python train.py --n_layer=16 --d_model=384 --n_head=6 --n_kv_head=2 --head_dim=64 --d_mlp=1024 --vocab_size=8192 --activation="swiglu" --norm="rmsnorm" --norm_place="pre" --norm_eps=1e-05 --positions="rope" --rope_base=89700.0 --rope_fraction=0.5 --qk_norm=true --attn_scale=0.125 --bias="none" --tie_embeddings=false --parallel_block=false --init="normal" --init_std_qkv=0.0317 --init_std_o=0.00561 --init_std_up=0.0317 --init_std_down=0.00343 --optimizer="muon_variant" --lr=0.00662 --lr_mult_o=3.0 --lr_mult_down=0.7 --beta1=0.95 --lr_head=0.00308 --warmup_steps=143 --schedule="wsd" --decay_fraction=0.607 --decay_shape="cos" --final_lr_fraction=0.0 --batch_tokens=[32768, 65536, 98304] --seq_len=256 --doc_mask=false --train_tokens=900600000 --steps=14032 --dataset="wikipedia_en"
MLP neurons of a small language model. Each row is named by its layer, matrix (down: output weights) and neuron, and shows model dimensions 32-127. Each number is 500 + 50 x the weight over its row's rms, rounded and kept within 0 to 999. Numbers have three digits each. A neuron's up and down rows have the sign that makes its largest values positive.
After each neuron's rows, "fires before" lists the tokens most often just after its 100 highest values on Wikipedia text that the model never trained on.

L9.down311:534406520473479468424460543549507551444433557528507540498584472490600492547527409552480505396574466533403500517471525479509480495448524498571554508495525481445568399514514514470531456428566444500496500467574596408411450516496563545586591472653473538566556519492481490526548579533574460461
fires before: " to", "ed", "s", "ing", " that", " States"

L8.down630:480521614396459562585567500511502371500472535474539489482471510473554466549545425606565515464481399489485464522542451479560544584459514434484492542578368511452580515469480521466505489460563468516392520423514539540503454591534464504403487508475567483485567466551489483505414468523536513521
fires before: "\n\n", "=", " is", ",", " was"

L11.down83:504540570438532581597433480486497498509530395546529542474504473451562551489517499424569549470552470424494512422568557542535509399444471550500442569522529546438589484503548596448491528566506538512469472428542505470507559514428517434476539520479479472553450494558464512488564537540470582614
fires before: " of", " between", " in", " the", "."

L6.down410:535467545537509556541474418475522443470456469523542483444496492634607488486494487513469546473505544503458586511488535392534507525469565484459375549456501544491509565435537477510449524499525536497449492534652482523534472447478491522492496510477393466583460528548471545478527483527445452525
fires before: " as", " for", " of", " on", " in"

L6.down626:519512522538537531502490492424440563575409374442412561515654481550576511551504509468503503528480444490429564579564460540455466490343553459484407400557439464525572476502530496543522531502496505572535524457510512503484456425583526464514577403534535531551536596503525407438489494459568530488
fires before: "-", "The", "\"", "O", "|", "H"

L10.down195:413528513442442480497506458565536513506518475480503481493577463580513496448499547537510512558446478537544539576567568514507436462583445582483483562517530508575527470428528415476460527514501514583592537470410436542468585568541500531511512484419466468478489518569465466563404455500490487445
fires before: "=", "-"

L12.down83:513470530534466455547438516458467512594547462481472553474610547578508508571469483514531460458462536500443570625506472502498468475515441477483478490507431444505569470485475491520451517456428489550548458478532513575528547721614528619556483485478479504544520504469500503522473482493502454407
fires before: "="

L8.down417:665528571493445460576518466548480503509465523468448516463489555542470427475531468473465525529471495559530540604468397506533552548468556513494482527535455534396601461518545553517445456452455473473396412525478436605460485536438438514447514502467484455568486444441439402467503419475481497513
fires before: ".", ",", " and", " to", " |"

L11.down205:505538472563488530453499524500501565516474608466448403491506549515551459482470510441499542544440497508475497503485486569425403500531410442661520463494477451485475540496452472453452507483557462502470490526517524456492553678505594425517529510514484489592450428544525529537523552474515490490
fires before: "on", "ve", "ate", "te", "ti", "c"

L10.down89:526442519517531555441453471475447563541520547449557400533508493422402504511558550460475514450441497453457537507602513501457548542529481607521461510432486472591490592518575560496416512564497586534563566519574615429481468598462480533496493574469597500497492563587525515520537464527530465528
fires before: "s"

L8.down340:487312373547459497483543535491472443449486528571566449515496438555581558496414507497435520492523472464581522410458576505552487502447424487479510470482494487541477541483548526521521589518441507606499597449526552532435559434508483598493474543499442550562453513506487494475508530517492467492
fires before: " (", "\n\n", " He", " W"

L12.down582:485414437477534540486582481518570523403502537562525422468559515586574495481503445480451462567467465473460452541444507489447520485461396560519551458451459499532534442455595462523458458516491483498512512497433487536528437515481482457511517513473520491528539424408482510490504486435490400505
fires before: "\n\n", " He", " The", "\n"

L10.down965:460397504500510542465540446534443420400497522536587504440501557518555482427454470465500552483535428490512518462477420537485534411452519519585443374535550524429446472472602530568387492548514593548446522510520467514443518429417558551463457520464454499518479507477508499554438516487425551532
fires before: " |", ".", ":", " :"

L4.down731:471485440498507464490511443514513489497547456523500404435460572491469558486535487492471569470531524475477582478528511569503577497505507480490511534495463562489521550465525416549508466506557476583504540497529434451481529442519529520563434540444514504541546463501442477487510503541500477458
fires before: "-"

L8.down388:448528524479538434385486538484497504519510488469493591595552580548452580510422413560530502540436451542548556530451568551570482475554476420430561403510534468481494462547525530451509469474416583450553502438490592497530477710441521443460525556488479542459488486453518436420523427558532462471
fires before: "|", ":", "."

L9.down672:562443555452552495482528519511449543417514603501600496399503477600464432506586434429565509529508393497466459419541547496577353508485531461590448477467429516500478416436495405471480533543506518506476439429554503618540519431416512472480507462508459463453471524598432476476554555502533530421
fires before: " of", " in", "s", " between"

L11.down982:474428498533483500507560413520551511493510525483520483516483448510438527574554495431454448432526478486533400494617451480451587483516514534471471639485511536527539582509550518501453551432499529508477414529622547457526490558450523550589527535483552433506470553526515472543549578558559527603
fires before: "s"

L6.down276:494459416547484488510544474453528542565441495678505517504511573524582506561393487446569628461432474500568442494513485476488478560516460496472532491469582478622537386542536443491484530485472497523425555575426466507556504416521422418472509560520437489478476542525496470454502471581529428575
fires before: "="

L9.down808:609478471466494476496478496469507507509496480402454517493527439495564493445663488542522474462500440519443500479538393408514506487578495490444477533483496508434447470551578506580628546515514489548507526427443547484577502452502515490497437544537500544499586518465545576454407568497538499510
fires before: " a", " the", " an", " to", " professor"

L12.down175:504567507519516493535529525529451512604527491495510547471442531541538515541490553520522518446406507521470454605589419501473557515363534435558578562513488519479671551513561556566490519463524537554494547516470485513572508407482453525506471486455569551563506538503514527431422591464596558504
fires before: "=", "\n", "\n\n", "."

L12.down906:419469518552423481452552489629537454516579485641481529500499418395497446506606480477445450537497531504398480569435535510506489439505507477494492457539514487516509510508484523483525475486410416586478500556453550427531548442543538538489501449533542503482481493460515518427501485542527508603
fires before: " of", " (", " is", "4"

L2.down812:500568382620513475490459541548500456515404520523417549469429493483546529539525631556491464400467495428484518429495499494550444574476557485524526471444553551509534542505488485682482539484464491481563497466570474546501578424524553443519468534590455530495426461433525493492550563521550453521
fires before: " |", ":", "s"

L9.down1002:466558463518527503528553581485546478540482524484423529478465583543599566446551402504448546524479457416489510495546509549595490488390560496541529469474461518565505420471546463429457514412613494506528527445421574541497485582530523520502514453527415526489528457562435510461568533463526457358
fires before: ",", ")", ".", " |", ":"

L8.down38:539489548520526466468391450492552575538575471470635432465531490447510557419551507533488573495460419609531531522506560483482510573486441451590508434389493534526426401525585440506428529478466486528556477512487489474439454458525471498513564423518514459497562422502578451471464433501515490543
fires before: "|"

L6.down571:458501538416584531475490541444518441474472455456380530514449528415459460444440519438504464496417519534526554490526549461506472511591417521461568418555493601508473401540391506566542464581473486529473497472439508598412537511520475502593442505510515394500444491572578511622551419437466489513
fires before: "=", "In", "|", ":"

L12.down38:453463469441564616428539593468507578429521414546447509471454500489502497486489472529515491542509447558483487425456479553460461423484503505325476536502575559439545478495525464493462480481494522506399469459522540462488450436449477501478501528473540502581549464537590507442519543554470503451
fires before: ":", " that", "=", ",", " \""

L9.down349:539505561407453458549560437514447415375546517513598517431459351535510616469477449484424567487454580444474544515492547513498519505467491453399453444434547527421457394482565467488496484529495558500517534471509509533516572446521558499481518494475418389508556543450464458497390510511547505493
fires before: " a", " an", " the", "ha"

L10.down885:462516467480452520614418522519478397413585466477539504577438519461540497505414506526463440414429482494454468491472499532527491501503522419503453545494514535509424571496558513457432547482531500517537483522447552523468400564598488426561520510427558349416447432506407449573562509455520461472
fires before: "-", "y"

L8.down621:496593509469530487499325484440434517486452460491483531405460464486445506566487630548487479444470434443446510486551441542443492520516425526512492575538558550420556480527586530472484559521451489540523464500571485533580498418576513529530544516458433520496565537406473562417438502480470466442
fires before: "-", " -", " ("

L11.down879:404557473565514487447562475521543481357476387451539462396536474541539457456543497543453595547559569512452611503437478523528479476508357462513522489523504504560569521511419512493523538479546504544492503572538534502459538506468515520479499518421517443408596465445543517456424612495520494516
fires before: "–", " 2", " 1", " 0", " 6"

L12.down836:524441404558597525437490483482459519349531476533573486462556548394471508448505580474496496432547451495481434499514533512466512543472482552521536478485484538518530542499500503560569550498497543532561588456497461433520508531518571498515513487431560532521576489450565520503489523463501470531
fires before: "ed", "s", " as", " in", " for"

L10.down268:455435510518460531497496450473480594460444529492462464501490393487499439459531494469561525575487534541489530412600491435488478576469391499481583550528507567533461500543441534468521521548559506469441541509536548533535475424511507614530478471510478514559558436543528522574529526540580525495
fires before: " that", " the", " a", " to", "ly", " in"

L9.down354:527564467415514493416597486462496539492565521528547543493508593577515557442444533430526493472523481530585434584494480500604505573480509489489514506532379506496580479529578453447497506498493523461520409464517445449485496508507536515552507555543504506509553449503488457543477516600600410545
fires before: "-", "ts", "aw", "t", "up"

L10.down475:502471569399436536557447424442475627522536467430487445507524592555462517463563522507461481493596448434484484564546505501514546495598530504576478498459555446464495513448564557522431513432513452477440543551525492566526465574551557501467474549457441459485422403509459557513540466484591527422
fires before: "-"

L11.down450:419523498481454493508484480442457512601426567572430407553550435509439436504536455495561524396415461539454528502499545480493370474363527441435470469464592522523514558572425518556476467532513436461484444488521479446537476574536507500558497524518543482467402493431540521523441515480569449597
fires before: "s"

L11.down111:516491431615498444452576503501496483573479521522482595559517529544534471528498447483485492473468455494480443523498428504526557563508535411555420478523514541561474438469498600486472389463441521481450532409552393609429511506409538566483495633508489547542493500498505505485449468397595548553
fires before: " in", " to", " at", " from", ","

L12.down161:392477492510497480533552599468487552554490565424556413637536487479486482521533502503508435577530525550483545473542423562466447483504544531518592539512536486457510488465464572530475572523493567529399532506536508453499478573518513458563452513533460458430478516375482495388418492545493523456
fires before: "s", "d"

L6.down254:513499599535498485567566599473413531407532462513462474575590439424449572494479538481456471395444438429598530488404581480586477576533507481473555497428499560568473595469475616527524532487558412448406489497475518550541594482524555454456532547541451481428424487539492501459513541480467499470
fires before: " (", " 0", " 1"

L9.down950:518489506469529514524523491595520517469437466563474551557475581570514524550528522530523545578560510513452474476550524525481490558478495510483536430485541567520501484519432481553521453538514438554430538508494426428442488422536452484406513511467462446496490427467459477458498456499570441367
fires before: " of", ",", ".", " in", "="

L8.down301:582529512479500537543493494575426536558485454522541460478433474586555471555549398448521464468573471519477449513473534474540506499570536452507513499473544470528546483448514563515516428510536547535414491511458497535504504481532443530472488599481379416540558500442582512524519454517528509514
fires before: ":", " |", " /", " in", " of", " on"

L9.down538:481527529622508457528462448465465432518443421524494469548461569580556544470524537459500627440482558508597467574512482501531425509530489446448514426518476511561582525429499540468471509528516477535459524483451521508466530493436437584407500533549497412427493510515528495477413417476421499498
fires before: " |", "s", ":", ",", "\n"

L9.down879:525509519538531563549458414470593495498461522539514545511457440549505498548520462493506555484458484516473511588397531486507432453485531443508542507463533607455434520504575593546507517503409534529536567444406461532499512334471455522495486584455476497578472484492565509551456528487441483623
fires before: "=", "\n\n", "In", "The", " It"

L11.down984:522470604535478450403432496582430559571607526471508395410516531602406487521545566534484493390494572490499545405463515465562510473476551545484525482506423474560440443481537559576480403488544518515553506508550526456485565394555487510519513480590546538404496573452518406537433563553591472478
fires before: "-"

L10.down664:397454467521469561595437518625516452533553629540531558526577499511356521496547465572436493562429570441450508450584555480571518451489500479550417552519475455532503544520413501529508582511466474531422541521545593459580551491509505507441501544513569429471561415411515420447528474464508522462
fires before: "-"

L12.down775:542506507509482507451512581495525494395466471563526445542500464529544450530444532457511528474517516521641474483493467490520546450466524518440531443571506537576528443528551528511471538475534383460537441584473512524514493552558513406596398574451468515555554566529546538537519555551476542529
fires before: "\n", "=", " =", " and"

L9.down695:496508538485512448508401521480511484538489449509496481507456527431423473441490457441472475469467414526475389523475462517524499462434506507402495491628520468347468569486558472524520413447508416500468503436525523549407530595482545453403525562519472539599466556467381492494456446503436480493
fires before: "|", "vis", "da", " of"

L2.down482:558485557476516503536482408514458524520543441417498503550458533544532531453499526452517508486531520525502433434553510518548535524551534421478436615522532462466560453546507564603479583518561499553421482408499505537483426461541531534559526480517521498616548518535439664611479422525482433531
fires before: " |", ":", ")", ",", "\n", "."

L11.down683:525587506527522472578531517635499624563458469411428496542544488520590529525480507498521501477498447496498515473485529534454589617517571539579479478540478318494439498512574476582466524517524554492508575418477520566426476491499547496496543556495476391568504481493557509503473474526544553506
fires before: " by", " in", " of", " to", " with"

L8.down384:527548443548411512468474481483572523494504448474543519513463407528563483563504552582477586485588489527455488429532497516542396477453431466483521537516479456464472464592479473368452566523495565533502570482506503478494490561457451564492509532543485419544532514489430483480378506484457527569
fires before: "=", "ft"

L11.down704:457545449662564522538450637514508472463552550474451488490417548534506547553534554506487568415555515523529436493543509551405536539393412436384521477487610542422460540470545484489506452494553505552552513441570549554480475395543471536542587490539524433491585501500405582399519539483528434504
fires before: "-"

L6.down249:428462562521580550521493521603595438507545526483485531519476382465454520565419414467486524468490510414559511511502446495504481474501576471432453469525457560537521392513556529461488448446443468548527561477511480464415470418464566483516550455455419548472551585442564407516468540474474500560
fires before: " the", " a", " of"

L6.down621:478464524528510508474566481572467451519529454473562457498513433509547504450481489496490494479550509552477551471506596443520503557518474441467438422467542568502614443478465544406549547573426529508440495524468540509454503447499527504482482464486542515459558546582446575495568463458479469516
fires before: "=", "In", "On"

L9.down285:465485507502476470496607535501472406548462465474467599464477529501503465566579520537495546442473487434527448511570462437518516462481493447543480508446601503524521400496508370482429439471538465523451490537486529420457489635476470493467466493577605454558486524605484483611534533563490496489
fires before: "ed", "s", "ing", "d"

L2.down434:508603452534469523573538596481513500493535502484436525477468576545478438489548540495521433440537463456525462528533458524588427417476461484573392529483422491429426566493558506499468522482451459552521520507497600511531537438543485539533543437474523498525555477446472498551532540461494498359
fires before: ".", ",", " before", " later", " after", " of"

L6.down448:476483525445452555507452512476573533480439488464479552437441502444485514494425462435525433537421534494526404645466580539526500520469447501566457564427453493444402424463466568506541479385466504508535581427517408472533489446450522516525549517579423530499496536555565539504542479453505474474
fires before: "\n", "\n\n", "="

L9.down666:495382520463535457491499463484451507499562464506490463553588499543553536518533512440561561592541429517530551527516531494501471445425494536448536569499503540587477483532457448533519512506512492451519497391509499517463484592513469480577514427569566519509466512437506432513453454516515407487
fires before: "s"

L10.down605:520530486495455530543567566538556574543540556376402493597583511485521500504512474555510524458456455421573470498516516474460473394451529505512415591418478551565403462544455502493482462487513527515524537472572470546513430560529605562429464562508535469497489529458495561553521529396481518513
fires before: ")", ",", "\n", " |", " ("

L11.down82:508417502457554477644496427537414512488471513517520545562500546600492515517569492467477494495421385580482531550522524530507482448466432533577447464444476459482481530482482392562438548511511502519493556418520406389495483516458441464457512461396540474528494491489409448531413496503600422470
fires before: " -", "|", "-", "ist"

L8.down285:557586531557564465482494534455541560505527534392477446560521423486427469504526442529500474590505420449546441485498479482554480533512469500504503540572556480513519433573489484458530479506421579570514587525573532608441541483479470506542574506535479477598514403481475485480519542407455482475
fires before: "="

L8.down698:513493517454468568456508499456487575564518482483555505481528543488533472495532523412459554408475509538504445512555497460409442551417459512504487600539531581473414451484600500533553505465493458559446513539559437383382498420595537484455508577420570437493447424541497472508531450447527487499
fires before: "-"

L9.down310:533535495502481499529545518453537460484474473515507486509529567512549517582569527470534500538392448431541463546529503570525563448517518508523498489419529496471456426519537525498468509556573513447396494463391617576463546535383561508508520555444454482613485487536481563511535458470492528519
fires before: "=", "\n\n", " =", " also", ":"

L4.down655:467428520454522587448545481481487456570473501580486503555464452505453483499435407478516602557553512460502556553486498578404525531470500625507531421502530404531543470498544427524518510468543453575543506525484556501512433377496507526486517490463544401478571545461532453491570465495478469518
fires before: "=", "The", "Early"

L8.down899:518388475502512477393535464475449474511444548434486461499520451573515514577617489451532547523484484456507515395428652538494555501467539487526360575534492494543480496467470489454524473446528497554514565498502438504457515521480545536605474492494456455568497515430619492516432539444527527518
fires before: "s"

L4.down473:512508441429458526332463476440515486551495554505436463487511478447527587505523429571590482468461566438511459457450472510420512542546539448493485568477488430421479517525513543460507399513506440504480475501520484512549443500527424522571646562439470486508515530465521449424469536485489394573
fires before: "\n\n", " The", " It", " He"

L12.down829:457470557503534525589508466507500517581510488540480437555442481512538532472458514459450469466489513573523530422435559531551532518543496482525446535514538505494540516452523534507519540575507517511472545443438566526467499527496548525515533516467619563587452541458449549477568531459504488510
fires before: " |", ".", "  "

L8.down719:465517582504523466436460491495440508516500584413548467560508453570560549474441573487456490538494465506453493451433601506579471519539502585533515467516480583492519493559508470479537483513424458490536455460518563421551488523536499370495503470586533572495459483464444465505616414532506518499
fires before: "s"

L9.down856:473403452465482546459485386563479518523480397437496417474438452426551435463516427393482465508489543439541495440419575535487472477480470474473453391474528441546450576554489486523591517423583391488585511484540455509443518519508501508441565586588476543494395530542531486603551477549479503418
fires before: "\n", "\n\n"

L9.down766:533458470504371568458466483518422543492475514433498410529469501506528446425470381565638508477519623441545510418472544471507514484517436430507448427488452511556494474480435567424561549473519369506460499574550493515499511441564520491457533534470356400407483573528524500489589515511521510613
fires before: " He", "\n\n", " In", " The", " She", " His"

L8.down822:509472578482517455477415523444455472472580465442466430479454540499509489496413523487534478365558545465575455432395506512490488494472481482514534488493529502565538461438539541472509542485488502524486547528484546450468431574463541540513501541467524537450491443532484481522631465570576440436
fires before: "-"

L12.down804:572636527498467551436507593521521538401598449561488440558607472449558606418468559435555473460612481542503542476506457620484501450456425503502475513528453583584629445433506488481598546539540502443419517577557535509411440514522469386617495563520466554497494462557521557457475404524549523486
fires before: "-", "|", " \""

L10.down54:545490469455506477432435581399501517408458549579455492523447556418566428525559504492596518482459530415483576514528442475575441416562524463563553417484470463508498453543402518448584574535548548540481587503500459423480528454478502547487582419449484476555433563522508508562485483472471523615
fires before: "on", "ng", "k", "ve", "ons", "e"

L12.down880:497519509499412497456487496532426498522560459446492484496457573464486432462494551476431463535471467419499462553433483503525618582540522480553477438411479587420572479477424510456435510419408444570455451568475548471487459356460565428527445525446450481586537405476533573491568485499542466473
fires before: "=", " =", "avi"

L4.down140:483551491492619504512455459517497566481553524517494495549481605561422524481515506478510639461520558556520582552538438419477486465486428452474538481499467505504552528495545571484467461540559487526498483518621489490475452463477506482496512515512521469495478498516458482450458557477560547584
fires before: "-", " Position", " Height", "You"

L12.down432:467572486517461446468505530479542479408480401452411424405431560525478497618461517460472558463473479424547447506467553547501412449524533480466581500545457559453539413512486461478541460405535577516573510515517449569514634447450617491401538538416491576457449423429471524556442507513503472512
fires before: " 1", " 2", " 0", " 8", " 3", " 4"

L2.down855:507380524506504504439533572474517473497542437452537535635447500471478522412471414451547540477506522474431535511521523602401573507518570569473576532533497489420534477532585542429546460451490453567517460578527471453462436424479581549506504544486519416466519553493511521401505505489471434424
fires before: "="

L11.down671:599471533632453508501588444530456556528493450474406492550513538500525505495531500503495497559495511537507479435416476506545524405515479573511602573504484471486550443407615541581540497481459487497428578490512503554431518557493470488431493447565426468465461478471614504546478559364457539519
fires before: " |", "s", ",", " in"

L9.down996:464571404514450480510491512502510453547425475484509570476581525535498556468590489508563577544495512555494512477520417626495490481379441543524459501523487394478614525509595493573407451520529518509416483490444543520521469383534552514514483471510413506532478467519506491525447523534539480374
fires before: " of", " =", "=", " to", ","

L8.down710:570545489444492524491476502448489556421422467558463510526419463586449589529540546644424579523615391509474480504426502468537466560440448521478543543548492470552436505458509473459532484442612485564577441524580410495562443437444567576425486488660491521427527480666500500482360512476521518481
fires before: "|", " |", ":", " Years"

L9.down44:447543508547475515548589497496644537483563491517571447560470515533478546543482488568469474504525506439458488541516551479455523501544430446532392557479559548530437501524478516527543507495503481524407496481472467484490477554540535531560529504560575536528567413626485472489557468544459558531
fires before: "-"

L6.down713:531417454412455466514494578504449502601583605447431555467470512518485481509499511453517512500474436481460489457466507465568587576482495531548426496479585511494462541522492570518526537475453510558433524534531509518368598504487538422464524497560476424537415429413540468548496480478471431406
fires before: "-"

L9.down792:518476434511485483505480487448487480583469487542390449484522452420526573432570506544412568496464525529583485511454492455469526419488487540495461535548545499487458429525506473566380460549558518488498513501426509580526399521396472597436537507449518444518522479415476512510518387488500597526
fires before: ",", " of", ".", " in", " and"

L8.down715:572568486551448459468529386465558481460462487462484502544430441558525483444593441537509549409538588439483545526552600496608544503427531556387536500532481437489545557466500542491521419511492490467444510535494534519536521520506575519492533547532466578472459526499377467489580589477573544480
fires before: "="

L8.down212:477501433455482549504553569591475580504424512503505453389548547510464560440482563515459496489528517473464559544567489457496529487445453430484440600468506468531465490542462553626558536484479482393543485495512562397552479417463407591540406502464459527411531555437516520499406474491526487546
fires before: "\n\n", "Sh", " Go", "u"

L10.down70:535525552586467460518554452465520459386498521514613556583601578520472463553487490484615476471428409473511538512543439496548513439572518488519541520553580497538518491541509534447551427509517520530553491472433619483484515529407466524490461451513576430501436507615641449390384551486523491515
fires before: " of", " to", ".", " who", "ed"

L12.down741:451445580561494492494469413482521594526582497504426446406429482477572554458498479429517523536501454477540496505488536491456534489508458467502507578535480524510453531506474501534388613398397518462498495445418448454586434481544512551428459467442508485487527408530566484519519472528572475495
fires before: " of", " in"

L8.down430:546501409569466552469423453567457526544553486538556414564467495490501463470527460503604555503475595495526462464497507515441519463505481469516529497411503485579464492559516411518526523521531464470505564517442519496467459437502479495510597554458410454516461505542583457480572491507582460534
fires before: "\n\n", " The", " He", " However"

L12.down122:518454487388488459433503518614448498459463471538486409445476453459504537478526623470524441438611578410452510531579527578478560540482561518467560548463599486480569456510487528575506518502549452516546415365526474526417527496462472527435581498470514529522510459482460450497439489532503513456
fires before: " as", " for"

L11.down977:536497420491447460485454527508441502523468461397467472475503492495543510550472461486408499484402420523422536534456467578466493499452517467512539528499507479408609527541504480413497516526591513492654565524488509491537433588446473565508474482520560491518417387417502501487508402427622521427
fires before: ".", ",", " of", " in", " and"

L11.down192:475475460493491462534491492455483464519401563503503431493537437457532540412569531498431450437407483531515590518540443498441503486507449585485539382532386565500559443485417525449438443485521547559500521537522503467495555419551575411496547488590384497546477479462485447514462444533486494476
fires before: "s", " °"

L12.down227:455512561407448470491538514447476450490417451524506417539480446528397529547459536512561480513490459539463452459539492568486497578505585435466515427491575606506475427509525469433555448594458539434549449567489519535508447535471581488491489430546568534498455497584456447420476428540502378432
fires before: ".", ",", " of", " in", " and", " at"

L12.down766:511570503426563551558519467498531580459441443442499547393535480453499514540554498486437385475493534488486513501491484478595481437531542545427434540474445486540525535480459520509402547471467519497534509477467484548465572572535546463487515479535549396503527496382539506564542529562530498431
fires before: ":", " |", ";", "s", "("

L12.down898:428526525593433430459560496412521525479540467520440463480529495556423527483554492508480560456416482463515551565457575462409498425544511456483529577473548469517475476506469504559445436479534478445487506487475557437432504600483597479483549562482467477577531505483455511485529521556496364476
fires before: ":", "(", " |"

L9.down979:527500434457587439450478390534553582478495495516506440424426561590540472498496571460468499514520542547527456566499479567545537464504523455568542505550560580542497471469417454447457488474557502473502543509508549448497466578500673453474552563434517565468527534545444368430428586466525401522
fires before: "-", "=", "|"

L2.down264:423544397436400489442457632550499469453578475521438487491513566502436497478468444517512486549465525526556543495432597515560536441477576489395455478541517608461572434571473427503464478461495528477521506432417524565468447406486528547483490421499480517562499439471480536565534584457478454498
fires before: ",", ".", ")", " and", "–", " to"

L8.down319:483495498530547475575467433455561481466465523475613493519553496513476583437536469494562463516418408465586509450472550472494456448469572504549542419383477425608504483492487477515546392501516456459543541480577478534472509615509482534570484591511506426550474465511589516476396482504525571499
fires before: " of", ":"

L4.down719:565368518495435443610506437456524461470493625520501451563545507510512619483525430427517504536472476550469512453467445514494564487482482411462532536528496523443496568409490516449465446485575599535515550496439451560481387505503527464511477565429512480579437513513504511619412451490492519461
fires before: " |", ")", ","

L11.down518:493485523584491572489500442529501573531516468427496566468517413569529449509475473487440539436568486551487475511504602491475464517503477444573436545516550389482529451530478481516440439489477524466489504480534508488479502585485443501447566544531585473518515399506462459455493574423557465515
fires before: "ed", "d"